config.toml
n_kv_head = 4
activation = "relu"
positions = "alibi"
attn_scale = 0.125
tie_embeddings = false
init_std_o = 0.005
lr = 0.00166
beta1 = 0.9
grad_clip = 1.0
warmup_steps = 427
batch_tokens = 32768
seq_len = 1024
dataset = "wikipedia_en"
MLP neurons of a small language model. Each row is named by its layer, matrix (up: input weights; down: output weights) and neuron, and shows model dimensions 96-223. Each number is 128 + 24 x the weight over its row's rms, rounded and kept within 0 to 255. Numbers have three digits each.
After each neuron's rows, "fires before" lists the tokens most often just after its 100 highest values on Wikipedia text that the model never trained on; "fires after" lists the tokens most often just before its 100 highest values on Wikipedia text that the model never trained on.

L6.up671:126134144099113124110155122114121148109129115120145072149122129121161147157110120107137143131176138106160139103094138159163125115115121081120148140152171148125099086137138136154208116131089129172095116134124101097115086101127119145118090118101142104137143142113159123125135044128129133180117108154121143151187135095115152104119108141154146091120158114132136098100127131090126155077134
L6.down671:179146113138111149119123115124130120117120135127118119113083144100103103116125131129154134161101111120114099138088113113143087089133130135126141119161163151125127133150158155141107094137175155133148131086093129131146075110103126132122133106088136152156125122084092175124145087156096086114157106180107118134122119121119145132122158155135108113105109116160123152126104151155142131155159
fires before: "0", "9", "2", "1", "us"
fires after: " ", " J", ",", "1"

L7.up214:133146175132124158123118114131134124129138116110164124188143167140122147135123116153100111089148137118114127146108114131133153148132136077129159109147183147142158140158122101151140117126116090121166143114151146121135100169140151123066109168115172122136112164160149137131141137107137087089122080114145101144127137113101177176111118137100141091131165104138118103147100156103143125117172
L7.down214:160152161112088136071104170128146120118131148157138116128135099159116108081112147140121122121145141139114103133107108143147114104144131121141085136123172129148114141156126121091126126137115124117138140074147142106149082173138094130159117136097161187141141126146120168133147109120093100098066091126100176184150134143126114140128136165115162134093143153100157127167084122161098164148144
fires before: "2", "0", "1"
fires after: "2", " O", " |"

L6.up161:138103166160153142154118136133108120123116123131131125092107130125102128149155125148127142118157127082114125167105119141119140107194117139118125160076086136135161132101141155127167125094121158187136161143115134155095120131109138163150125127142112118114115119125128125103096146128115177137142155153148081134107129124128102127118117091130113116089173115116081081108151175159133110124141
L6.down161:154138115119138143126110173160129086151136156140198154094155123126102130091145162181099128089130106145142150115185115103105142110131139082152088150147086109114107124172111125162151108105109092160118160139091124088123151130104130154157140154122144149107087127155168116122151110136112148155085161129133096095133136157123077119100136172156132131130136152124113131120143116126128115130151
fires before: "0", "1", "9", "7", "5", "3"
fires after: ",", "0", "2", "5", "3"

L6.up191:132166136136143114068136138138113119120115126128120130146104109164151141100140126120155150120137130147175136128096155100107136103131134117190099096095144149129158129072113155165153079131098121100158154119141125120118124144147120145120149123107116132173178078152105130115135159094142133170141102113133124115141109112119133162124144099132164056130140127174097128088142163182126128122122
L6.down191:141111096129176134107083142134109113120184114182091172114120113123117131118107135157146162139140114126082115099080126086134141133123092184101151123129138138110144133147124137139106126109116140125113082154136142116135157113132118129194111129124134098076183156075103105132123168130138103120148127217156164129134162111108113108113107096123124101133129144099168158110110162106098140149111
fires before: "2", "4", "1", "5", "0", "6"
fires after: "2", "9", "1", "0", " |"

L4.up393:133143112115095127133131086098140143128092100139122105092105130184105158129162100110111170102128112151131161121103088130140134140137123108127132150112145140137129161068102107181174122148154121114107141138156116117104087113153144120161108122133130119154187176157130080136093137128157135217163128113106175137119133133154160097137102148141124116110163127131127144091106140121117147100128
L4.down393:139132124093160081151118090152121109140095133148143149110085167077145103142140128145176119156148105118129090128176147114140112139082111091115171125163088144111106121167141107122126095106109171093132116117115136142128114157137130114151148114057102120147140149131128130083107149138111099092120114182124158110112147154141109151162140102102183125120118144097148116098139141119172125161130
fires before: "1", "0", " |", "2", "."
fires after: "2", "1", "end", "3"

L4.up692:130129158117104156105145128139135113067125127157134138161138112181131147094184130109125139126130117152128145118126150113138142128155099138163106108093135131188108079124099107126167142126150093129139096147150157145092129124140116118152116139134097124120133117166123155110166129122129073179101067142129100146108091128136122120106133105125106126167136165093122127130131109124129109137179
L4.down692:110141151113120149119122090138096080144119108121141138152096135127215169108135113126088123146159123126155077119126128150124087142125114083142138153142114132133120104113155120121159126144119170167119091123129143131152122106098128145158125128132191135069107169105108156130148155103116152103119126148111143114124136112148141090172119107167084140133141117140165129082120078127125147149147
fires before: " ", "5", "1", "0", "\n", "2"
fires after: "1", "0", "2", "3", "4"

L3.up727:131146147134084153098120124140129123102117157117138131103135109155131159126194067125110150123110172138069087135143118072154144162162133080132125123138119108139117136162134163126113118097137123154123132133119147112116129079108139106138096133110135150130151106101102144137141146120099117141097113143110127147113103134130099141080124144108157164159141116127122132122116123139131127139155
L3.down727:134122106128138141132114151163142094137115132107155121105111144133086117120147136149140133108151121124137147157063120096107102135125094142105144165151138108106123152134072100146186153137083167139162174137124130152149138146115107108188123113134172128144100120119114122111120135143089159121140126135127176133165084131117103111130084120128138140153154121148133152127150105137112099132113
fires before: "9", "8", "\n", "5"
fires after: " ", " (", " ="

L4.up304:138106128116147106143170066131124126088134126108128076091117115095078124098126103143065130151157141132114169137118161152174119134143101070129126152135138146139141142101100159140203123119115118146132129124146122086108120108130163101094106109139143098156128112159161118122120102114162117178114127197145099143145120168103183104121052080111116141131119140117129168120118114145125102127123
L4.down304:129151136131113126128119124182133147131132100175182118133123090089148120095126143144148178141189157129125142092137142137135112128110155154135110142162113165116094136168128121102107130134104092100134114119178110123085144161116073092133149109109141140133117098150142124154109132130141096135169120105136121111121123129138156146093148154118128135150102138115170140118160101153140150143103
fires before: ",", " |", "–", ".", "s", " and"
fires after: "1", "8", "7", "0", "9", "5"

L3.up536:120122113139154112160147069075154138121119125112129117115095115139095124136095107127111104098140100140129123136113155173155135112151101109134133122138125125153161106086108151141138139109126151099145135127142091194116123108184127142141096077139121083166120151138131125152106114132163126162140137149150150164150146167162146094127068076122116133116141108146078118113110147105133141145125
L3.down536:123113131124121078127074106172118132152156124113135143124144089150136143153146157175138132127150105139175154104104149136126130110126172145104153165152114104133123162134098141134150109147109065152114124117135172083136139144113068128157171139157110127083121072129129100115164113118118106145122127112146102110136127156085120158132130154118219108113106138100145146141143108137102139101124
fires before: " |", ":", "–", " (", "1", "5"
fires after: "0", "2", "5", "9", "7", "3"

L6.up892:140109109131132099165159108138149107102147111087124091114109117147115136158138135132125135117135108169111148124111157169159127094180075088132115174086126133166116120096080135130164148113113137137082129123146137132085109111146150096102143144112144107115117156174125100122126084106155121092143123204134122149131141199119149118123110069113124137120131165115116118136095091115136110121136
L6.down892:158165148113124135111096134161121123142136096136140144147159118110142119061119111107144137127163142126127138139126097175109107149120173197090095135138130147126118159160115104138139168128103110108100118102136121097117163126139148110113119133119141152093130101133127112149159142124129128098140133083123113112130150118117185145121105168144102128112135174135160146148157101116105162104101
fires before: " |", "\n", ")", ",", ".", " and"
fires after: "1", "3", "9", "4", "7"

L3.up486:127119116113132138152139124134115116095137124123117099129136112158122145140154192178102159130167112124087139118125162135128142156121125085144156130104139136136129103144140120109194105105132107142107147139133169159106103073128130126104116140144138121112130112137105140131105081171143106134099027123139093145136100100143154116125089102126135154211113109112114091139142129129153125063138
L3.down486:169120127137169139156097125141126101133097098125104119147109176149101120131118122096126084133110164155110128147152107093171099126067109090143138113113114156155126150159164135152112124126143123107132113132102106094192146139132138123156124116120107161159175145094124147113153141106111114116142105146112145123164155158133146138123116156167138102157120178099159110147107080104121155153161
fires before: "9", "1", "8", "0"
fires after: " ", "2", "1", " in"

L7.up473:130167158114108130087117152125074159140138123121165127133144103140107136121113132154102145137180132171163100142127139114110166132139138152136113101141127162146121118140120155116129131118102096190074132103152109095105136118138153126129135218111120131132148104131162142111084159141166154166141105128119124136162119155102107149153134141124135136135086153095110152113133190134058151158101
L7.down473:128106140111110127133121096117158094147128135142088129072061151145109151099167160144112152178143130152098149146128140123105143126164136158133136155111150113109125117098156108102122119110161116133129106103131166135103089062144127125135118156154122120106139110114159127129104147117096113168092123161120082126089137133165129112083115177101097105120145153137147129095126110130150083098158
fires before: "2", "1", "-", "3", "0", "6"
fires after: " ", " August", " January", " April", " March", " June"

L6.up768:149131112129149141136128190121123122111129080140104095135118139107107157177129110175119146130122133152104128136112118143090140136128146136107143125094158115149121085132143087172130119135090088128118102112114139156115125124135166118095100125153113122115157141125130114151161132130130117093146108135102104150173112148098121124118107137138112061118153095121082099136135157116119129134145
L6.down768:154127155155093153151124081125142153146149166144111130150107162158151124098114125139147127153134152133155104115098111108150143162139092155159118102161146116111102057159136079082143139139117142102135160116112165101107112091105110120115106100136179149136140118137157119126104084140149116115126126150066127118109112142147142147133153134100129121127132175088172097144091138129085185147113
fires before: "1", "2", "0", " |"
fires after: "2"

L6.up434:122140127144106126087166120116150161111131101119136123101111173172151128138150096118139132123140158109124085137155099113131130151196146096133112117161143126110132099128130123100140104126118158128077149136133122061122105085091144157134130094130176114172144143142151169124115106106179131120139125121094162117155116120107118186139138129082148116127093126129112121087147106151119143131143
L6.down434:108125111148120114174163121161123152139062105116120127125166122099134151092135143134054113076129121139136146145113143136175077154096149107133142157121119140139090145137130110127138175153111131100139120148143123173178137161156141120124115094149143150111150162079135120108094185096130150108125094136154135088136137127097118119147147129128115109127119117140091133111157121143101108122111
fires before: "9", "8", "0", "5", "7", "4"
fires after: " "

L7.up59:157167148125140132153152128051144101104121124135118166191099142101086159138156113111119130124119121146175118115178170138123177128086150126161108092150140138139141090124156151163142119097107098102166149095112184125066126143118115122150111151164156109112121113152157161130149148130133098172148142129138151127114129102148114114154103132105166088117109170120120119112131091093106133153149
L7.down59:106156144171133154129158093130158102140138173164117155110142161110137183165148118083118140091051123135127122145145119138115173121157158152144141109119156107131103118141152099148141127191112121111073113122165153134101100079146143144141089123099143114066127079142164125114103121149129107139128120121125111118160095128123106141177116123136104143141099125105109122168136126162114170138132
fires before: "2", "0", "1", "3", "5", "4"
fires after: "3", "4", "2", "5", "0"

L3.up305:118137119109170062129144075097183116119124081128155093145137123140113133148114145125118161120135121131113119097137168114120110147139150075150117153110121140126122109126134110100151118081113113135089089121131136154102137109178128124122104093093088072111144144163139154160103092070171104118126122134124120145140123100128174113127090144122153172134143151111124136117154171144147124088129
L3.down305:147144108092182117124126086162152143133168087106128140122144167157169103129120136139153122169119115134158162138149133097100081129112118151108123100146109119118098067140097141166115132105126118106110097110125118061162117153110180150091134121154099125170153101113118098128140124115108133119148121130143135113129118149116144130123128142172105136144099133124121149128124150123140150118109
fires before: "4", "0", "8", "2", "6", "1"
fires after: "9", "1", "8"

L6.up765:134113181072123116145123113110113124104152147151110104134126148174128135154102120170103072136173099145141127126094144136130116135130118106150119148144147157148135142116163119152179079140063131165113112109168165101096121139114119169099179149116146089149191104142136134127164081129148118144083147133155117132169137109104164134114126093136156132157127105158121098091146113155117136102140
L6.down765:152155126137128158126153134152157128090122145107087116164067134139108113141094122107091143116128136117139150125161138125137149117119066138093154125091095101146103149206139122184094135131135106143124136112093104138131148131108134118100148174081129148178112124122114164131153133131125123077101139151175104119183115111131148125113157155129143146166121160106164145166114127133153157112118
fires before: "2", "1", "0"
fires after: "2", ",", " in", " K"

L7.up738:138133162123104116092145112148114113108111135139101124131108140141140131161149145180150136129136149156161104137123106125100143163151152093131133114107138086129140115106102133144105115104147123135107131128139117084095134121135136150157097229092133124126136131159105077096099112119129166145184119135143154115145145124127132112111166166111122109133117182082137114095113137155134117149103
L7.down738:160138121154157139139164080130132122113137145154124121125131153170132151116124081133156118099119134122115107117136113123105155141166118131169126112110133106111095110139111081127085124144150119116106120078078215124120096138141139121195114149158129149130116109077107128134156125087129096149143144169138124105123103125118146066147127115154105107127136148107126115129123162104090112137165
fires before: "1", "0", "6", "2"
fires after: " ", "\n", "2", "–", "P", " red"

L6.up705:127119140157119122164135163111150137130114164095147119151113119133116113141133140144127111114155133115144130164100134141138148122126132097128121169139100187149130119119125104137192121116120129149066135126159129169123144102080119084128131130105098105143110077128152134147127113110156091167122082118101119102106121099131134179179134115130135099152143105100102117118119124121139139103129
L6.down705:165113139156143114156124109118170118148052105145121124144077111157147146113163137122150095093123147116157115153113108169136156069117170147111155153129175162125106163120136128098105122145113124112117128127106164139204085114132180123169133110159129179113158133110132119127111138168102137112155132169099128104124120125088171146160130127086126117144147181095146138130095064099144191132113
fires before: "5", "0", "4", "6", "2", "1"
fires after: "0", "9", "1"